Weights of a small GPT-style language model, trained from scratch on English Wikipedia.
Architecture: LayerNorm before each block, learned positions, tied embeddings.
MLP neurons of a small language model. Each row is named by its layer, matrix (gate and up: input weights; down: output weights) and neuron, and shows model dimensions 96-191. Each number is 128 + 24 x the weight over its row's rms, rounded and kept within 0 to 255. Numbers have three digits each. A neuron's up and down rows have the sign that makes its largest values positive.
After each neuron's rows, "fires on" lists the tokens most often at its 100 highest values on Wikipedia text that the model never trained on; "fires before" lists the tokens most often just after its 100 highest values on Wikipedia text that the model never trained on.

L12.gate27:131122107122142130101160131144142170129090151173109146134114148138110092135138125120137140116170119140156118138142123172132115128139132183167129100137088110112140160143118106079138143185126131146098094129103143129092138141095105150073174123098122119139129106133145161137126140138118153150
L12.up27:160143112133152140096113083143137087162122135177121159137110119084110139121088121097117139131127120155137090165136141144128127142142136091091146167158108148102080133159136119137125093129124111128117077115137098159119125107108138136112102140165141088150142119110110125112129105137154099181
L12.down27:131127122133140159096151127149134176145155096131083111135098077168137094148138113131171106130129116137121170148153107132119096138161141126130174107130134164098150126115112124133093088153125186102135166142162128090167150117146098132160147152121138117140125132122111157134152148129136136131
fires on: "\n"
fires before: "|", "\n"

L4.gate344:114123123164125099131103113117127135124134148101087123083186129109105086166129104101154136126116093102158107122113122113131157113200144161120100124132174121132155147119156120150146110139124138119103191135115118100139075144098119111165122132134132133168167081174121142128119113127168142097
L4.up344:149105126159130140103106089133125135167115157123149130116153158084130115124119143127133136106117147110100128135108121108141153139140121187120121111098127122126168153145151140143100118163089107101123137118144142104124124134132142107134186089089181153144154153151157112077117103129154135092
L4.down344:154094092128140098082146093120167127138099117137115104174123160147159134087140118138144125110102105151096100130102152111162131145153114160104122144160119143126143130142119170152129088165150134123087165141107166135106116181149102147135111114087103110084158119108126154159085156188134124124
fires on: " ass", " Ass", "ass"
fires before: "oci", "ist", "um", "emb", "ur", "i"

L6.gate2:113112083120141119125120122133131136143136106129143149124121079075122140099115097129127141152141090151149134113151175150144153140109095120114132126122100124169159140170095100117144135147149129168164121139099116135113111127108130123125105099138141146141100157111123110148139135110112165104
L6.up2:125129124116135132186103140087102114129155088115130166129113145124128130151153106146108122139131123106155138082141115100154084141130130112128156109107190130114109108151124087111140120134131121094126190130100162098122149106131131132147133096138130131151141104139078176154160090051152168132
L6.down2:147117130083140105116102144124146125155115120108141125153101108126153137112125049153106138137099108113109098136156156142196128117100120181131135127123089116157122152142119156127150101159166128180141146176132098125142149129177111079128120105135102121130128146104142103107164125121105156084
fires on: "′", "″", "B", "S", "°"
fires before: "N", "B", "4", "E", "5", "W"

L4.gate41:159081140143123114173118109127117111096140114168106151121130091120163123104105168115166150122163126082100130127105130129090138133144139137114101105104117095131109115158151122119147097115148165104158115115147146151092098101112132105107142082100137170145117151112107112135134119107078190125
L4.up41:177119134136129159164116146152116149156136139128102122114165086076095154149112057133169139121137185077098141109148107170091156146141103127152141083122104169134162134147157086141133118150107148115160137098098175105108183114140097135127149125121125146168135137151137139130116140097153113101
L4.down41:091140114164118156140112194119135130130161159085145104126126137123108109137118145124182148143126142132163116152115136107126087108098113146150111104151103178165104170154098107115143094089180135115120154097130129124137132116125100146081104140103120174137134145100096140154087157131099120170
fires on: ":", "==", "os", " ==", "="
fires before: "\n", "00", "5", "4"

L3.gate350:161134128139119114154120115120105143129123133111128138106094095103119121165118096149146146155151150116096144120159108073117203098144161136133139170117132080154096160115116082146167120129080100126144137105161134116125143149076148156113102082174151144137137117137108151164177143135112141142
L3.up350:094154102109121152132143081160116117131103132121077174111147091133123128147092139137093127130131098084147119155130120126075149125127143118149160156128114132139120122090130122165145119151085109109101110173166148121148139128090152149147114099101127091159155139145136133130132147135112129117
L3.down350:138119138091135104119112165146095127114149122121156097106100172183153074136100144127120144139119145112138125141132089127082150136141153123163123131076144122146142147147055142111141086121175121118136161145116165120129142077106137125120128127130118123138158143125151147114129146142102089134
fires on: "sk", "itt", "q", "ash", " Russ"
fires before: "le", " m", "i", "y", "ing", "ian"

L3.gate6:124112117072126124134147124114150139144113143141120115132150169105112176122136155115149091154168109114123157122109160150095122160134137092145104117121189130110123127086082098130102105122133100116138171146148107144121155119105139118048107155126126135106120097143126130125159122119092151141
L3.up6:119132138158102084136117102114135098107119144094152101129129139089125112108153151121117113103160114140182138128181163139088119162140101132113137131150132150124135119130165129102143149146149081135126123111117132163118139080120183086119105114139158101125102142117126132145098117110124089163
L3.down6:122132106131162134134111165086150111141171138133146129134123114103144104108072145183136110141113128104124163137118112129127114063136106120152125121138120172109140140105082133109097116127100113123152131098151116125129158169159103144098126120149136150168127106135071179135177119139120180112
fires on: " ==", "==", "\n", " ==="
fires before: "\n"

L10.gate359:135130151165145121164132107138105118142155116118109111148098150150124121139156140138106093159150121090193179153136078110119114141122089102101137117145132164166115113156136124101157143140116099093164132147097143141111134126150128089146117152105175133180122133121140132090086136120086100148
L10.up359:155138132189137128147096140131125134139110147167152108117110107137158128149126139148157174156146161106135167157140178142132138121159136100080105144133131102127132195093120155121106108112130130115143121150108103153129119110148106114132100090169116113157124098147151104134180093114148162136
L10.down359:143133132090110150131130133149144125151139113119093134087138073102132129138094125135088104124129141135117103063125125159137144200151152172180141139118081116157143091113140132106139129152152109130134114115140103134121147123112100153105171146178117166131125138117127122140161155122089129113
fires on: "===", " ===", "==", " and"
fires before: "\n"

L3.gate35:140071134088163119139090128076121108131103159125155161139141130138136123106128156144141143090127095151110140119144150131123106137157139195170158131175159096087100125107141134139163098151132136129114140138135125111140158149111155129130093099141155095129113111089113133148119137093088162147
L3.up35:116107126134167144105149157120165121165116167103139082192151127131134140116134145124124167140143134167119119097097117130109142139119127106134150089155156149113131110118154130130156117166122150149134071157120132130157130108129129112075116121151114101127113147171105149141155119109070136156
L3.down35:097157098111082138143110129087166126116141115144123132136177144137141139115139121133104108132112158117136102110097126198163100138153162113180131134120128145127137123126124099104154132110140147096135088129120094148142163154123119145174141096101154123156142137063083152128082115126133118098
fires on: "==", "ess", " years", "===", " them", ")"
fires before: "\n", ".", " to"

L12.gate275:176133121103110095098103136128114114122147130158136077155135103154138115150078150130133094154162095150084098092119162113127122147144136130154110160163171148104171148134134126162120163121168124186122124117149119117102069097154116136139102113164145124131128111137182088147176103135128133146
L12.up275:124157126151158144118137129131152063115125123119146137100109154137153130122152140175135105166157099116112132176153122154103157159107148164142164127132132113123099114151160101191183167124140146138129099150142094109097146127106123061158150123147144119100112147118103107137125096131108119136
L12.down275:137132128097168182126134138130154126116089057115121108134152182119135097153072150146117131153121093151100102113143132118112100180140118063126173103138120120140135148106153149115118170173131103150132108171108142116169152101119147127131156160106127108131144123153124101114120128145131130124
fires on: "uc", "our", "oun", "ber", "id", "c"
fires before: "g", "cess", "ce", "ice", "ase", "ency"

L3.gate19:147136126093120134110128113143145114138131114127156103131136132138169109102150136136139141136162153122148170153142157134108146164147146140103150137122127134142082101153123141148084123104149119073133121110126110189137098106127124117074097098115088062155163102161138104154102177119073107122
L3.up19:103116162108108154132127119149133133124119167118145113131151154141098084106099163154104128099105107170141108143169151132086138132111131100094144174115166135137132120140107155106164105138166122144148103097122142162171117087148146109090142118116134115164128120144162169149130148075093102128
L3.down19:112131124112100124116130147123159102099149159121100123168116104150125083150110163101150152128152154118098141126111180154089102097173117154099127146130131144075099111137118173128131141150156142116131129110102148133134154111135153109131157150123143113147174162092100150139127091099093137147
fires on: "===", " ===", "==", " football", "===="
fires before: "\n"

L4.gate147:142134135104127110114145064140106092098129109142120170143109106144149111147112125118122124109138150119131163106172127149105102124116103149096156126118123158139117083089137125100099165118124115143107169151168140093144131113113135149067117129107126078178103144138165118116116116110144144118
L4.up147:126135109133077132110137142166121128138100108121154106165107117132151133092091122138047137124123121139150135096149121129124131163156093142082105140150107128132182134123151128162115116121134180100123101155087127141138136138129157124090110121146113132115143131127100139134151161145069157147
L4.down147:139072136119139107179187130123131089140151140148101133134122148133110076097139124166103144131079096084126121166093170146142117122138108134147146099130090144117136123110112111097149143146121083168127134149089125134093174118121163158133144129127111148110124096131140120131092107092112102119
fires on: "==", " =="
fires before: "\n"

L9.gate253:149128144136153150131128128124127126139158151110082177116118114142107113146153150083102132109124100156125095179112117128121126163130077095167138100134129149134145134181127140157162114141141131128120113081136149122102105127082109136146138153155145133146151151125100137124081121121108122142
L9.up253:157125176128123115159135159107102115138132098075104147074107134137152144119127112145172102127065106110173129089173106122113104104112098180133123167122145109101160120127122125116148147127124132126126103121149135134142148117127118161122074168145111188106107152112132135137109123143116173130
L9.down253:129198109073102155144092155170137105118101138139118120141110146152152137124109126120107158106119148134148116122159169170102062116104115134131101174138117128103162128138140145146135114136117138144125123124154139142105092137146132116143102116153105109114126167137150153136149130126087121201
fires on: "\n", " |", "c"
fires before: "|", " |", "-", "\n", "ab"

L10.gate253:125113120116148153157107137168113174161100166088137080094135088138164105168101134147127118101128128131138164123154119123157105151126087144114119147099166126119141158120102115161141102090124141150113147119128160134113095159122118149137064145141129154138072136127126169136152112122136150103
L10.up253:132149100134126137139133123182096109108138122132165140065158141180145111116078163154130138135081122111111157116126127115105104123134095146127125121122111157076131136110128133134154173123129130103111145118140162086140144134117122095118099136146127115132117137120123126122153121151157110119
L10.down253:116162129145125109155122159155139125136142121142132095154138150136102079125099162172140124086106139131161147106146069116123146115112128132112110153124128111095154147152116158123135129110127071128136125135131182143127085102107104128160128127177145148139129112104132154068150109155129123139
fires on: " |"
fires before: "\n", " |", " Q", " ", " 7", " 3"

L8.gate149:178104095157116156130131166125123112078110097143103140129125133127138138148145126140109127140097110116175152136137047132135129162169142127100119159102144154120117145117096142137117140134140096112101095132136148113096151123074119096130096155114129158134100132093114119136112096083081142149
L8.up149:137102117175167149131200134131117164115123137101143123126128089121104090111100123131112140153132118095087149169101119116110156149110118105103130112118115129158125128093147140127166085121143130187137156129114124115126193107151097109118113137128127157153163140146152112126129113083103124167
L8.down149:158136115108135092140092190105136108115129089173080110127133141127148128137139159096155125171141133144165140087183107140160122148130122093130121154107113116114098137131159149157094156116124108065104092134139175128105147148126100112118130130131157117167087098084112137120176101130153140150
fires on: "==", "|", "===", " =="
fires before: "\n"

L7.gate264:115124141119127121127127146139079110131131149113154153121124147115097123117123116182122189152153116095133148165123125126137118108130121135121153173145119174139096106137096143091115114112142097120133119131179092168142114123092088130094148197137114120103115090119108130119160163082142121135
L7.up264:109151150148142159132117105091142120094139140165156136124105099121134056137096147104126131075121150119121130126082139166151155143149114119093092090092124191096137100129143106126128135156154141161157111093109143152157143124182144122143131112147074140110138089145156119112167106116115132168
L7.down264:142108111174117111140127140162111127096123096137112109129130098134108137110155124121066116140143112089138121127196158078140118192137097108171140123168136136158139163156140087114125182121093109103132134142156114137158134110105130157141100131143088097125151143070110121166098123108101132092
fires on: "===", "ir", " ===", "ce", "ch", " =="
fires before: "\n", "port"

L7.gate207:110132132130158174111083117153127142149139116110136120156122100141138135149098117084196137177128100122131155113165161168125128166104103093124106103116144097115160131136091162097113134142074074162151126136131138131155124142152144083168136120087111120150106112134138149202153130143143111144
L7.up207:105127079130161149144141130101121127112123145123131124127143108122166110123096099122097111147144118130141144130131151116144129120145180133149104130163095100137116138151078174139130100106094096142097119122137066161145176178147102078109164110107118119166059150122120119159157102157149149141
L7.down207:097136181108128114091100100122122156128106108152119106148086128139122167144143099153144106146071142110147118158140145121154118132104105155099161129087119157132106067152119135091152160131172098140089144137108115163120142079139146122135133131140115129164120118106131157091131108174111083135
fires on: "h", "″", "°", "ish", "ist", "ch"
fires before: "N", "E", "op", "ood", "al"

L3.gate161:158123117128093117093138073129153143146103082181107138132142096088103094142137178144133161111105141139173109126105128146158118104132142158091126089130105127146097135121132141154120112140114143136112149133101100150098112154147098109133102092100145132128118140162158120108172141129084140121
L3.up161:167110120107121159103140112117143123138127088125102123128153116091117114090130166154098198133115117162164109102119103112169161107122119163068126117130143215127137118129116110151144109096125182141118182103101090133072168151173115137123109128113151146138098120166133113121113115136121124112
L3.down161:138156112131138127098156142069125114148071103110129133157177153170139095091095144125113147127092096159124101148099148150125177076142145137080107126150144132137138138146121137179099077128108149084137115133150116149103158155152101111102121135123172139121151115126114151154103128137127098109
fires on: " ass", " Ass", "ss", " more", " used", "ess"
fires before: "oci", "ist", "on", "um", "emb", "ur"